Weights of a small transformer language model.
Size: 11 layers, width 224, 4 heads of 64, MLP 640 SwiGLU, vocabulary 634, 7.4M parameters.
Architecture: rotary positions, no biases in attention or MLP, tied embeddings.
Training: a variant of Muon for these matrices, 141M tokens, 4294 steps.
MLP neurons of a small language model. Each row is named by its layer, matrix (down: output weights) and neuron, and shows model dimensions 16-143. Each number is 128 + 32 x the weight over its row's rms, rounded and kept within 0 to 255. A neuron's up and down rows have the sign that makes its largest values positive.
A block is one neuron, or neurons of one layer that tend to fire together. After each block is what it responds to, as a language model described it from the Wikipedia text at the highest values.

L7.down171 [129 146 137 124 143 102 115 164 130 180 160 106 153 136 114  85 133 156 166 107 135 151 161  75 109 144  46  99 121 172 128 106 112 136 112 133 159 128  98 154 103 186 114 127 154 161 114 142  79 105 142  99 159 150 161 108 159  86 149 136 149 143 142  71  87 128 111 105 123 120 102 169 136  80 128 138 137 119 131 174 165  98 105  64 170  82 154 146 165 132 152 241 104 109 171 157 149 132 176 106 143 153 207 135 146 147 130  73 127 100  94 148 101  96 199 166 188 101  88 178 154 142 131  99 133 105 111 124]
L7.down202 [121 196 103 174 147 105 116 153 191  95 175 101 162 108  86 124 158  98  78  54 134 154 119 130 144 134 189 121  74 168 179 140 155 110 140  83 146 122  92 164 100 119 143 120 137 129 116 159  83 117 193  75 208  90  97 105 146 147 149 132 173 156  85 177 154 137  92 127 156 176 106 106 170 150 189 151 153 170 129 162 186 141 155  77 127 123 142 169 148 118 100 112 131 106 156 130 113 129 144 146 106 149 134 155 182 213 166 210 108 128 111  98 155 108 136  86  96 163 131  59 151  93 116  73 149 122  83  74]
L7.down283 [138 174 125 166 131 108 178 175  80 156  80 159 169 116  79 146 177 135  63  86  47 184 115 153  96 166 128  70 103 129 131 139  75 146  92  70 159 114  97 188 150 135 159 141 101 144 114 110 128  97 164 126  90 106 206 174 103 158 150 107 126 167 160 138 119 134 133 100 180 152 140 112 167 113 122 132 152 173 100 190 137 142 147 101 127 166 141 156  96 151 172 105 128  61 206 104  78 138 111 154 112 170  82 140 166 108 110 109 129 106  67 138 100 108  77 150 113 133 144 136 146 124 135 158 157 102 116  65]
L7.down358 [ 55 194  95  99 107 117 144 190  85 132 136 133 172 139  66 167 120  92 121 113 155 167 106 144 178  95 149 105 168 108 118  66 101 166 107 117 126 159 146  97 146 171  58 139 107  89 161 119  90 158 148 116 158 126 155 171 122  79 119 166 200 103 123 143 111 144 114 104 114 170 114 156  92 171 178 124 158 170  88 184 137 170  97 165 110 129 157 165  92 168 181 115 111  91 194 127 135 119 107  92 130  80  53 133 180 121 143 116 166 107  51 107  97 105 111  92 159 184 116 112 132  81  86 120  90 107 139 141]
L7.down457 [128 172 112  88 135 128 200 118 108 114  85 114 138 111  81 166 215 132 101 186 134 146 142  92  80 199 132 111 191 109 157 107 151 147 135  96  89 148  89 184 152 123  67 106 166 142 117 138 106 152 104 121 150 160 165 101 145 102 132 203 131 169 154 111 136 112 127  83 125  81 100 124 103 128 106 161 109 112  93  82  87 145 163 126 103 116  87 130 129  97  95 150 105 148 101 148 117 141 130 167 147 128 106 111 145  91 129 135 168 191 115 110 170 134 136 119 156 112 121 103 164 165 102 107 113  70 142 110]
L7.down462 [121 177  75 140 128 182 106 167 111 110  68  86  99 115 152 187 166 111 119  97 110 173 114 153 129 146  92 153 170 130 154  79 104  88 141  94 130 104 138  99 136  66  58 155 110 107 120 136 108 157 133 115 142  96 131 159 173 122 147 165 149 114 167  77  98  95 170 130 193 127 127 129 141 115  96 191 183 202 105 172 138 157 130 160 172 112 144 158 125 110 120 169  74 152 149 193 160 164 147 122 128  76  97 201 178 129  89 172 147  95  71 124 152 130 114 126 145 135  86 121 154 114 135 145 115 166  62 129]
L7.down597 [162 173 192 121 115 120 107 153  92  91 127  92 184 139 113 166 154 108  85 124 165  27 126 106 109 127 119  78 123 118  57 135 129 128 103 132 141 101  98 124 154 117 100 111 104 127 148 255 124 153 113 154 148 182 159 147 131 120 187 125 127  96 125 137 119  90 130 123 149 169 122 173 113 141 146 100  97 134 146 104 126 162 120 125 103 142 135  43 145  88 176  81 100 105 184 216  89 104 128 134  75 136 112 150 136 191 156 157 116 104 115 121 149 144 156 127 158 105 134  54 129 144  93  99 118 115 137 140]
L7.down628 [139 150 100  80 137 124 150 100 162 178 129 130 111 120 141 101 202 102 145 117  69 122  85  89 115 193 111  92 145 203 137 174 115 107  97 144 156 157 142 142 128 194 131 105 196 140 159 106 167 136  88 100 159 130  70 119 138 168 135 184 119 136 155  95 157 144 157 116 149  93 143 129  93  81 139 116 141 139 153 150  58 142 130 169 135 147 143 183  92 149 159 128 138 113 121 117 120 126 159 173 159  89 245 143 113 119 161 134 140 125 117 109 116  74  96 124 120 139 130 177  79 145 163 125 123 135 163  98]
Description: Clause-subject pronouns. Subject pronouns opening a clause or sentence, like It, he, she, they and which, usually followed by a verb (was, is, has), plus clause-boundary commas.

L8.down513 [103 136  59 135  80  96 110 106 189 109 126 136 123 131 115 122 115 158 138 139 112 110 144  78 183 112 123  88 190  74 120 102 144 144 107 136  91 117 101  59 101 167  97 166 159 114 156 110 154 110  74 123  99 128 157 119 148 138 168 119  94  83 119 146 135 147 130 110 178 103 147 148  98  65  90 121 131  97 123 119 153 124 122  60 110 107  72 110 186 101 170  87 111 121  43 124 145  39  90 124 160 119 117 122 127 139 121 145 116 144 117 175 142 116 138 143 115 132 114 140 111 113  82 115 128 126 220 139]
Description: Word-completing subword pieces. Word-final or mid-word pieces completing common words after a short opening fragment, e.g. nor+th, sou+th, s+ch+ool, Publ+ic, Sw+ed+en.

L7.down53 [177 179 135  89 124  78 105 176 112 120 110  42 114 125 151 144  56 169  97 118 171  76 139 194 121  95 145 146 137 150 143 132 102  66  91  99  94 175 119 114 172 177 113  80 157 115 111 202  80 152 130 112 156 169 125 162 146 125  94 137 172 141 141 130 116 183  89 111 100 160 100 100 184 116  86 152 181 110  79 103 174 176  67 123 167 130 166 112 103 216  93 121  83 134 106 122 160 141 116 143  66  86 169  97 131 168 157 134 108 144 138 153  68 163 148 126 129  85  98 104 151 130 110 147 117  93 132  50]
L7.down232 [ 67 146 112 134 139 121 153 151 124  90 111 187 109 180 134 164  89 175  52 130 134 142 129 138 112 142 118 147 178 184 142 101  88 118 134 112  92 121 107 161  76 148 128 168 123 148 142 152 128 146 154 117 144 121 112 145 160 166 112 130 151 169 119 135 121 147 146 118 170 119 117  54  92  87 147 121 143 136 140 148 175 121 119 117 136  98 104 191 162 109 133 123 170 136  75 164 196  81 134 120 152 121 186 145 169 129 139  65 123  31  89  79  86 160 110 110 133 134 193 153  83 160 126 119 123 112 112 189]
L7.down258 [103  89 159 151 146  93 100 161 116 120 120 125 141 117 160 134 154  84 110 150 198 149  42 139 160  94 116 111 173  93 140 147 145 124 133 141 169 102 135 145 130 129 138 126 148 167 111 169 202 157 120 155 125 142 156  76 111 104 139 116 129 184 138 120 145 144  80 122 181  86 100 125 161 137 170 134 108 137 152 152 170  89 123 147 187  59 132 165 106 141 136 162  91  88  89 123 168 130 127 149 141 115 160 140 138 148  91 112 170 125  84 106  37 160 182 143 120 101 164 169 126  95 195 173 150 110 142 122]
L7.down329 [ 64 107 109 114 154 112 161  92 116 169 142 136 105 121 176 122 122 168 124 168 103 109 105 115 145 140 150  82 112 154 164  97 146  60 140 148 139 218 108 141 161 107 174 153 112 113 118  64 183 146 165  97 127  78 133 165  78 124 132 144 192 125 148 139  93  81 134 180 103  97 156 119 133  84 150 195 146 162 123 116 162 151 134 103  87 119 133  85 134 139 136 133 113 160 172 147 182 140 133 132 141  94  86 119 174  46  82 134 122 146 103 143 131 161 104 230 113 146 119 126 114  90 123 109 151  82 164 164]
L7.down384 [116 146  69  52 117 148 171 123 207 115 141 174 143 158 151 109  98 141 136 112 105 123 177 109 131 145 162 153 201  89 107 160 129 109 158  55 174 113 117 111 109 164  95  45  91 112 107  78 140 208 116 171 109  92 152 145 114 124 106 193 105  84 163 130 158 108 128 177 138 132 117 102 124 143 136  98 127 117 113 168 111 165 131 170 125 207  84 118 147 131 140 130 111 146 119 138 110 101 119 119 130 130 120 100 122  66  55 154 114 130 195 150 127 130 160 129 142 140 117 131 145 115 131 114 107 116 120 124]
L7.down411 [153 105 179  83  97 127 112  30 104 129 154  71 171  98 105  57  57 115 141  73 123 157 146 180 169 124  63 129 154 172 175 117 134 115 107 176  64 158 105 130 106  82 123 153 130 109 149 152 179 131 138 193 137 142 218 110 107 138 123 115 101  88 144 108 100 154  56  92 152 156 121 173 125 132  95 188 130 152 102 158 143 146 130 119  98 111 137 149  60  71 135 179 127 104  91 113 112  87  91 140 185 123 101 153 144  85 100 160 147 116 102 166 126 142 163 106  87 109 133 133 166 138  94 116 170 157 120 114]
L7.down486 [137 158 127 121 159 151  80 169 185 128 173 133  92 162 143 112  90 175 127 162 122 125 120 117 142 128 138 122 102  85  80 105 139 140 134  76 157  57 104 142 132 128  89 112 110 106 175  97  75 185  84 143  74 141  97 103 111 112  90  95 132 126 207 127 137 184 124  97 103 151 154  91 168  82  73 171 123  93 143 101 155 116 115 158 149 133  91 154 115 134 157 101 155 134 104 139 113 112 118 105  84 134 110 146  39 147 126 124  97 122 146 170 162 120  80 124 140 111 111 112 131  90  59  94 124 103 103 121]
L7.down583 [118 122 142 133 165  99 166 144 120 131 173 123  93  70 160 153 154 130 171 148 120 123 170 110  96 108 146 120 174  79 113 114 117 143 123 122 170 174  79 117 140 157 135 120  88  84  91 144 110 132  81 168 102 130 120  97 101 142  60 135  96 100 145 114 121 134  78 120 150 126 105 114 164  90 178 175 144 122 120 180  31 102 123 163 116 134 114 152 147 173 176 131  78 164 135 127 147 221 126  85 151 163 158 133 101 142 126  68 203 117 119 125  32 193 186 114 191 121  98 131  74 103 138 155 103 137 107  94]
Description: Mid-word fragments. Short inner pieces of ordinary words broken into unusual fragments, e.g. iv in pr-iv-ate, il in bu-il-ding, w in Bet-w-een.

L5.down25 [114 129  67 131  75 174 108  85 109 127 107 133 146 164 131 155 175 138 168 111  72  67 105 178 167 124 110  83 129  91 147 124 128 128 112 120 176 117  99  65 173 148  97 116  87 113 157 105 110 178 150 104  78 150  93 127  57 148 107 170  98 155 133  87  81 122 106  85 153  93 116 160 131 181 151 140  92 128  85 132 129 142 120 137 127  91 134 117 135 121 174 116 103 123 102 115 152 140 146 161  56 132 136 144 138 124 195 131  78 109 116 145 170 154 154 147 188 107 116 117 149 114 184 142  73 168  96 134]
L5.down33 [110 151 107 162 135 105 161 128 154 137 136  84 151 129 154 170 115 121 170 140 174 167 103 125 139 129 173 101  99 124 158 190  82 132 122 138 148 111 110 111  76 128  59 140 113 167 136  67  77 149 123  97 118 103 101  80 169 123 144  92 151 128 133 111 125  48 148 189 126 156 170  38 101 121 141 133  94 154 109  96 122 113  83 138  98 153 120  80 123 106 206  53 106 115 115 153 109 128  77 139 147 158 142 143 159 184 123 122 118 115 115  88 128  73 130 100 183  99 110 100 132 105 115 156 119  87 180 149]
L5.down228 [104 148 141 107 193 141 144 133 121 103 118  83 155 138 142  68 173 141 143 120 162 143 134 159 167 149 126 124 128 161 134 169 133 118 106 121 135  98 148 129 159  97  85 152 112 188 158 123 159 161 146 103 128  99  88 177 201 144  64 119 122 128 147 119 131  91  88 132 183 159 146 139 185 136 153  83 150 112 104  97 156 128 142  84  87  58 125 130 151 129  97 165 144  59 154 121 104 158 132 176 111 145 147  95 169  99 143 132 194 106 120  86 128 112 188 150 147 179 131  74 126 102 132 190 102 144 138 150]
L5.down241 [120 149 105  99 124 132 139  76  88 142 107  74 101 190 106 135 112 159 180 232 201 147 157 114 142 137  90  81 163 160  91 151 164 181 168 144 105 120 107 126  90 131 127 194 114 209 136  84 103 107 135  77 114 139 144 111 151 144  97 151 109 119 142 111 136 186  75 118 146 127 147 115 121  95 155 194 125 119 103  86  90  58  66 125 179 134 106 129  97  85 109 142 114 129 127 126 124 124 128 151 174 142 140 141  79 158 175 115  84 155 143 112  95  97 128 145 165 105 134 127 127 162 174 131 127 102 157  73]
L5.down287 [106 103 171 142 132 184 160 167 135 148 182  89  96 149 131 139 153 179 170 110 135  98  88 151  79  92 119 108 137 119 163 117 135 127 113 121 111 120 128 100 143 125  65 152  83 124  88  84 128 144 140 120 121  98 180 161 187 157 148 140 167  93 220 148  58  94 109  74  92 140 107  93 118 192 137 161 124 148 148 124 117 116 174 204 152 167 121 114  87 128 118 139 131 129 136 115 102 116 173 183 140  89 176  62 177 105 113  98  63 138 119 111 116 141 185 126 126  89 106  89  85 131  82 200 149  67 143 150]
L5.down328 [113 133 114  50 130  66 190 103 125 145  96 139 120 139  91  83 142 155 151 154 115 126  77 130 117 133 132  81 192 135 127 111 120 105 169  92 134 141 138 170 172 155 100  48 143 139 142 199 121  83 123  68 108 157 125 131 182 139 123  87 146 165 158 147 146 197 108 129 127 195 122 133 125  59  74 120 112 133 104 108  90 100  55 115  89 117 154 162 143 121 102  97 147 113 133 160 120 137 132 104 173 120 170 113  96 164 134  77 165 193  91 117 141 152 166  59 122 125  92 178 131 118 168 134 166 170 196  86]
L5.down458 [109  77  93 116 184 120 156 174  93 133 158  87  57 111 123 143 107  77 145  97 122 131 157  67 127  88 136 125 113 134 148 129 113 117 106 132 131  65  91 139 128  99 127 146 138 139 123 121 128 139  88  85 155 139 158 193  85 167 142 121 125 110 181 119 122  97  88 172 125  91 202 107 179 134 165 161 164 118 130 136 134 138 166 122 179 157 196 175 166 144 108 105 141 105 105  93 106 187 129 114 216  90  88 133  94 140 156 106 172 118 156  61 129 143 161 118  96 181  87 186 120 172 123 171 114  85  97 144]
L5.down466 [141 172 120 134 180 124 110 162  93 110 126 132  63 170 122 157 108 196 201 139  96 171 109 167 153 122 120 137 111 118 104 157 133 173  69 159 202 119 106 132 127 122 107 124 127 104 144 141  85 169 159 106 120  77 151 105 138 147 151  82 139 160 128 144 155 140  84 167  64 126 180 144 152 147 127 170 113 135  99  83 138 154 161 173  93 108 107  88 147 155 112 140 120 129 146 123 124  77 146 124  53 180 144 136 113 134  97 132 123 150 194 100 144  46 148 115 135 143  83 162 193  59 131 168  84 108 135  86]
Description: Mid-word fragments in "film". Short mid-word pieces after a split first letter, mostly "il" in f-il-m (film), also ch-il-dren, s-on, qual-if-ying.

L5.down38 [138 135 113  66 117 167 101 135 132 131 114 125 154 110  88 134 128 151 163 146 166 162 115 112 125 132 116 170 126 130  78 152 151  64 136 116 203 157  79 170 146 123 144 164 176 161  62  55 104 156  98 157 122 123 100 128 141 164 101 181 121 132 133  98 141 164 166 108  76  87  86  94 114  92 175 137 174 132 114 129 159 137 109 115 139 122 102 142 141 120 102 141 188 153 139 112 166  80 102 146  97 134 144 142 150 106 174 110 139 141 125  56 114 112 112 111  98  67 128 115 179 101 132  51 142 108  73 118]
L5.down117 [123 166 153 149 119 119 122 124 128 137 181 132 100 147 152 153 111 200 161 120 122 100 146 124 194  28 129 138 148 137 147 133 163  81 137  76 138 161 112 115  55 135 172 185 161 102 136 134 114 124 145 133 104 114 123 187 143 178  70 147 151 152 161 131  90 155 190 133 129 116 119 153 167 135 120 163  59 130 115  96 167 132 100  75 124 141 127  93 165 122 120 130  69 166 125 128 218 108  53  65 129 118 110 159 190 103 152  83 108 157 163 139 198  96 148  89  95 164  89 197 106 135 142 109 122  85 113 154]
L5.down195 [132  97 178 114 164  88 164  98 133 109 106  88 146 116 117 151 119 129 126  56 150 131 201 105  84 118  71 226 143 165 185 113 199 167 129 160 116 205 124 164 108 119 150 114 103 150  40  70 171 116 136 147 108  98 139  89  82 154 149 104 102 151 145 100 128 128 127  98  92 110 160 190 116 111 173 112 173 111 179 125 138 179 141 145 162 116 114 130 135 140 149 179 138 142 128 125 114 149 152 122 150 129  92 100 133 161 130 134  72  98 104 182 129  85 142 157 118 107  98 100 186 110 117 111 153  91 106 126]
L5.down320 [ 88 147 126 136 121  89 121 107 147 106 138  74 158 145  81 192 135 111  82 107 111 141 112 175 154 131 136 109 169 159 167  88 113 162  82 126 140 203 171 140 151 162 131 161 132 101  85 200 172 140 130 112 113 103 168 173 107 133 143 183 131 161 126 166 149 164 109 118 105 171 135 127 150 144 150 170 117 152 142 153 137  97 145 139 144 113 141 118 187 113 115 133  65 105 152 124  81 179 156 151 178 125  91 157 131 157 115  80  77  89 129 164  84 178  98 126 175  93 112 137 151 180 131  71 107  79 152 164]
L5.down398 [127 174 116 163 141 105 148 128 144 122 175  87 145 137  39 136 183 105 106  75 102  99 115 135 113  84 176 125 121  96 141 144 172  75  96  94 173 109 108 137 128 115 161 134 166 136 142 103  77 133  89 174 184 135  97  64 103 107 170 113 136 178 102 136  69  90 153 153 147  93 123  94 163 122 122 113 177  63 134 162 138 136 184 123  94 127 116 110 134  98  63 174  58  86 187 101 115 138 111 151 133 159 123 144 163 176 139 100 134  98 127  83 138 160  77 102 138 149  92 118 172 124 127  99 130  94 117 116]
L5.down399 [135 145  89 170  50 148 131  73 136 158 153 116  85 145 127 120 119 177 101 119 164 120 117 141 109 150 114 100 124 130 106 119 157 107 138 159 128 105 154 166 107 141 121 156 100  91 118 108 190  86 122 138 123  38 187 148 199 133 108 136 205 103 172 186  74 117 153  89 132 196 151 125 187 177  81 123 103 154 107 170 106 138 106 139 116 116  81 178 116 133  49  54 130 123 129 118 111 128  77 138 139 141  85 149 128 122 139 148 137 123 127 132 144 172 170  94 156  89 128 173 123 139 163 197  93 147 146  77]
L5.down484 [116 109 154 140 146 142 130 183 119 103 138 116 121 100 148 185  98 180 141 149 143  85 159 154 209 121  93 184  97 113 118 106 109 148 160 101 171 160  75 101 168 164 156 101 179 131 113 116 112 146  99 126 139 119 128 116 134 111 145 124 178 181 134  72 114 129 126  95 109 111 143 162 112 174 153 134 153 131 127 124 109 121  89  84 182 106 147  96 147 152 103 125 140 123 149 142 127 148 102 134 148 136  75 104  98 169 107  95 141 173 127  67 138 115 128 182 133 127 129 135 138 109  83 163 150  98 151  78]
L5.down493 [148  75  64 110 108 156 150 104 133 111  96 126 143 104 154 181 130 132 179 125 163 121 130 158 134 146 186  78 138 159 161 157 142 110  79 178 115 139 108 122 167  78 110 146 111 121 128 119  30  71 163 158 149 120 141 122 121  97 178 140 114 101 176 117 103 115 112  82 137  88  81 131 138 123 140 171 134 151 133  95 155 106  86  82 111 136  92 172 143 148 187 139  81  80 118 112 107 161 126 142 128 168  97 210 131 114 106 120 157 125 143  91 160 135 179 142 125 130 136 123 113 107 130  87 127 117 185 168]
Description: Career word fragment. Mid-word pieces of biographical words, above all "are" in "Career" section headings of athlete bios, plus re-t-ired, sentence-start He, who.

L7.down84 [149 156  82 137 130 133  79 117 141  95  95 111 116 144 147 130 221 103 171  91 161 144 186 119 127 124 103 121 142  92 112 104 122  91 115  77 133 140  64  68 179 124 112  87  91 125 173 102 111 101 130 125 131 154 139 115 130 136  89 114 163  99 133 126 101 145 102 209 187 125 194 132 145 165 208 162 155 177 111 173 174 149  78 147 168 131  91 205  77 157 167 145 151  97 151 154 101  98 112 165 138 113 149  69 153 124  72 169  80 168 138 121  70 136 132  92  91  69 128 136 135 133  94 119  84 138 143  81]
L7.down206 [124 145 124  89  88 175 143 127 237 112 164  85 152 158 107 132 116 107 153  61 161 151 119 112 131 119  90 120 166 142 113 137 110 174 115 180 145 117 142 173  98  67 134  77 139  96  69 152 130 111 113 206 129 156 126 142 136 187 120 145 106 171 154 116 124  99 123 187 154  82 110  71 106 124 160 132 206 126 138 165 125 148 122  97 127  93  44 180  79 188 102 146 159 108 106 115 133 101 146 156 133  98  89  93 141 149 142 128 206  72  89 143  93 167 141 100 182  98 135 115 125 117 160  89 124  82 138 104]
L7.down239 [148 155 125 165 123 138  99 172 132 108 123 208 132 108 106 115 121 127 181 102 149  95 164 136 170 158 104 145  72 145 141 107 123 123 129 137 118 160 181  65 137 121 108 106 118 105 116 157  97 155 117 168 122 125 148  78  94 114 148 124 113 130 145 139 173 156 139 100  73 159 164 141  78 151 149 131 195 117 151 154 147 146 151 190 171  90 156 181 120 108 182 187 110 135 162 128 141  68  77  67 156 157 128 142 112  61  94  88 118 158 179 155  93 112 168  30  79 131 152 104 109 175  93 113 107 117 152  97]
L7.down346 [115 155 155 110 138 132 137 103 191 104 160 161 135 148  91 131 162 162 158 155 126 158 126  96 170 100 176 155 129 151 134 137  81  97 103  85  66 128  76 155 170 117 141  85  82 104 129 104 125 137  99 158 104 144 147  90 119 107 137 104 101  94 153 142 179 202 128 130 130 116 176 144 101 106 129 154 170 115  62 121 137  86 143 175 190 116  77 146  37 153  88 165 172  95 172 163 139  66 160 122 132 199 161 128 102 166 121 138 149 125 179 188 172  86 149 120 162  63  92  84 149 125  98  97 156 116 117 150]
L7.down357 [ 76 132  96  78 118  88 117 167 176 163  93  99 142 148 116 123 139 163 120 108 155 158 188  82 143 115 151  85  99 128 118 174 153 133  89 123 162 116 141 162 167  92 221 183 101 186  63 126 147 114 109 116 140  74  78 126 130 182 151 149 132 144  65 135 114 126 114 146 178 111 112  93 125 126  69 120 124  98 113 166 132 120 179 128 143 125 155 227 177 141 141 131 106 111 171  70 145 140 163  32 134  91 170 116 138 148 118 146 159 157 148 135 141 106 154  98 146 156 114 131 125 127 133  96 126 101  95 196]
L7.down418 [141 114  92 117 144 122 127 104 131  93 116 166 118  48 140 127 160 126 163 178 112 100  96 173 170 174 130 169 113 135  96 157 154 112 182 135  85 109 154  76 157  88 126 146 149 169 145  52 156 147 164 122 168 113 110  90 121 121 117 100 132 157 132 158 107  82 121  63 124 138 115 114 141 137 168 168 161 168 175 109 178 139  75 115 118 133 111 141 146  88 144 136 135 101 156 138 126 122 159 163  88 108  68 127 138 114 119 113 140 144 124  97 104 159  90 186 140 202 111 105  79 157 110  90  81 114 105  99]
L7.down576 [ 90 154 109 157 124  84 160 134  68 175 104 133 121 164 177 161 121 160 129 179 102 135 137 178 132 165  92 214 125 134  84 115 165  90 159 129 160  64  82 124 106 151 128 124 145 149  54 119 140 116 165 128 164 112  89  90 119 133 129 117 109 104  77 102 155 129 137 123 104  88 134 140 128  97 117 176 138 154 163 153  49 116 116  81 121 188 161 103 139 143 106 137 103 122 145 114 120  92 132 138 100 126 171 165 114  98  93 145  98 157 149 124 216 121 130 164 175 125 131 161 125  64 174 122 111 116 185 157]
L7.down622 [120  86 114 156 139 136  88 134 136 128 194 109 133 143 143 118 166  82 163  81  88 120  97  78 102 185 148 136 145 107 147 159 116 150 146 150 159  75 110 173  90 166 154 107 116  96 136 142  29 114 136 168 108 144 170  53 129 106 178  65  56 124 153 156 181  48 129 102 152 120 152 184 136 111 102 107 176 139 158  92  95 191 197 156 131 139 166 138 130 131 144 102 100 167  78  89 138 187 143 137 147 137 129 118 108 151 113 119  93 124 198 129 164 112 140 129 142  96  93 142 119 105 130 151  49  87 177 128]
Description: Mid-word continuation fragments. Word-piece continuations inside a split word, especially compass words and abbreviations: "th" in nor-th/Sou-th, "ast" in northe-ast, "m" in k-m, "eb" in F-eb-ruary.

L5.down23 [100  94 127 118 101 152  96 154 169 174 136 157 123 173 142 145  50 126 145 175 134 128 170 143  78 135 110 128 162 117 148 168 109 112 137 122 102 157 148 209 136 101 114 199 128 105 108  97 120 124 131 103 132 157 129 181 123 164 205 159 113 126  90 112 158  59 147 115 166 129 129  95 116 111  85 107  81 107  76 163 202  94 180 141 137 164  94 151 117 131  87 175 175 124  91 147 135 119 108 158 221 122 104 172 171 131 126 133 137 138 131 186 184 139 109 118 139 143 122  68 125 104 106 104  94  84 162 108]
L5.down162 [123 135  87 104 141 117  84  98 122  97  79 106 127 124 111  94 132 114 143 174  60 128 167 120 111 102  80 106 135  82  70 160  48 122 111 178 157 151 131 122 130  91 112 127 179 140  86  99  85 133 173 104 142 141 167  79 111 117 150 102 140  91 141 191 114 165 100 177  96 113 144 128  92  53 102 113 125 156 148 153 159 168  86 102 164 133 130 131 121 120 110 143 132 195  68 151 152 139 100 117 172 133 107 152 166 127  93 121 175  96  84 104 172 100 123 180 141 151 184 131 109 133 131 117 153 124  96 104]
L5.down208 [139 175 133 115 167 102 127  79 160 158  88 100 157 130 129 110 136 156 170 131 106  96 118 118 169 130 176  80 147  54 165 194 131 110 119  97 192 132 176 130 149 137 163  73 101  66 110  96 115 146 125  85  89 164 136 138 199 128 183 150  93  88 125 160  78 162 141  71 176 141 171 162  83  74 176 120 129  94 161 125 162 130  89 111 121  67  93 132 117 120 194 117 120 163 124 181 103 127 100 147 172 113  98 165 103 171 114 127 151 158 130 149 118 144 111  80 137  70 157 200 104 139 117 134 173 144 146 156]
L5.down249 [155 126  99  85  98 168 115 127 246  88 106  73 130 146 147 139 159  85 145 117 113 108 127 113 184 112 131 157  92 135 140  85 124 109 132 185 115  85 139 113 133 132 132 103 173  95 128  58  85 159 128 157 176  66 144 114 102 129 147 129 140 181 137 116 163 150 151 198 142 124  91 169 121 145 152 124 128 166 174 127 127 140  93 114 124 190  96 114  85 135  76 170 164  83 179 114 106 164  72  97  84 197  92 125  95 113 140  95 150 159 128 145 100 157 175  94 148 115 139 158 141 108 108  35 118 106 115 101]
L5.down260 [125 187 126 115 148 135 149  91 107  64 150 169 133 150 112 119 144 164 194 143 115  75 133  41 119 166  87 109 140 114  93 131  89 138 133 109  61 109  90 103  90 154 194  99 116 167 129 111 163 138 121  93  73 120 149 107 126 135 128  69  99 183 115 164 115 145  84 124  96 162 151 131 113 118 112 140 148  99 147 166 169 134  11 124 213 110  72 157  99 131 149 162 165 131 109  79 136 115  97 155 166 122 158 110 156 142 147 105  69 128 167 113  61 131 121 125 134 169 117 178 181 142 125 108 108 137 105  87]
L5.down356 [ 79 136 110 148 130 148 148 186 139  62 139 161 131 103 137  85 115 159 111 108  74 126 145 144 111 152 146 174  70 157 165 135  94 138 151 108 121 178 111 127  81 136 128  77 120 114 147  30  72 125 132 149  79 152 129 170 124 105 146 173 139 128 103  98 121 126 133 142 118 152 118 167 136  72 138 112 130 124 150 145 133 199 118  83 163 138 104 173  79 169 131 128 167 136 104 130 153 122 120 109 130 120 120 145 222 213 102 113 136 118  87 140 105  80 166  66 177 125 163 160 124  51 151 102 141 143 123 162]
L5.down461 [158 162 134 154 103 117 119 108  64  84 110 176 156 137 203 164 100 172 182 147 176 118 146 156 112 148  80  90 134  91 150 147 102  97 134 131  89 211 113  71  63 152 123 178 120 113 111 145  99 156 139 126 119 124 147 136 130 136 129  69 135 132 164 184 124 160 107 144 127  98 176 109  63 141 125 146 118 146 155  95 140 114 162 120 187 156 120 129  46 158 135 104  80 103 136 173 110 184 106 127 117 134 134 103 139 100 119 185 116  93 101  52 125 136 135 122 142 110 137 105  90  54 138 155 156  82 103 128]
L5.down623 [177 107 128 119   0 136 109 144 147  73 118 109 169 165 118 126  84 131 119  87 137 132 141 117 108 143 132  83 141 123 155 197 112 139 108 141 150 157 123 107 200 122 153 125 164 152 152 161 143 124 132 230  81 149 162 105 104 141 118 129 110  52 130 115 141 146  47  80 108 112 158 112 145 192 158 152 154 143 124 151 136 109 119 137 120 149 142 106 144  78 111 132 119 123 104  97 147 109 133 146 193 127  80 123  83 180 163 136  79 169 150 128 114 121 115 116 154 107 106 136 136 150 198 199  91  55 135 158]
Description: Word-completing suffix pieces. Final pieces finishing a word split into fragments, mostly compass directions (w-est, e-ast, nor-th), also ordinals (20-th), sup-port, footb-all, and New before York.

L8.down615 [125 157 107  95  95 128  97 127 227 113 116  96 131  88 121 167 106  85 100 151 164 101 118 126  84 168 130 132 201 178 122 102  79  94 148 118 137 128 211 157 162 164 145 184 121 129  81 189 138 173 114 153 149 137 122 107  91 160 177  86 163  83 145 111 154 193 102 136 129 190  52 151 203  99 144  99  96 170  66 125 132 104 178 101 110 128  98  82 164  69 144 126  92 187  80 140 170 154 149 152 101 128 105 157 120 145 165 135 140 132 121 109 123 127 141 186 132 126 139 150 120  72 156  97 126 156 105  79]
Description: Mid-word fragment completion. Interior sub-word pieces inside common English words split into several tokens, predicting the ending, e.g. bu-il-t, sett-l-ers, invol-v-ed, rece-iv-ed.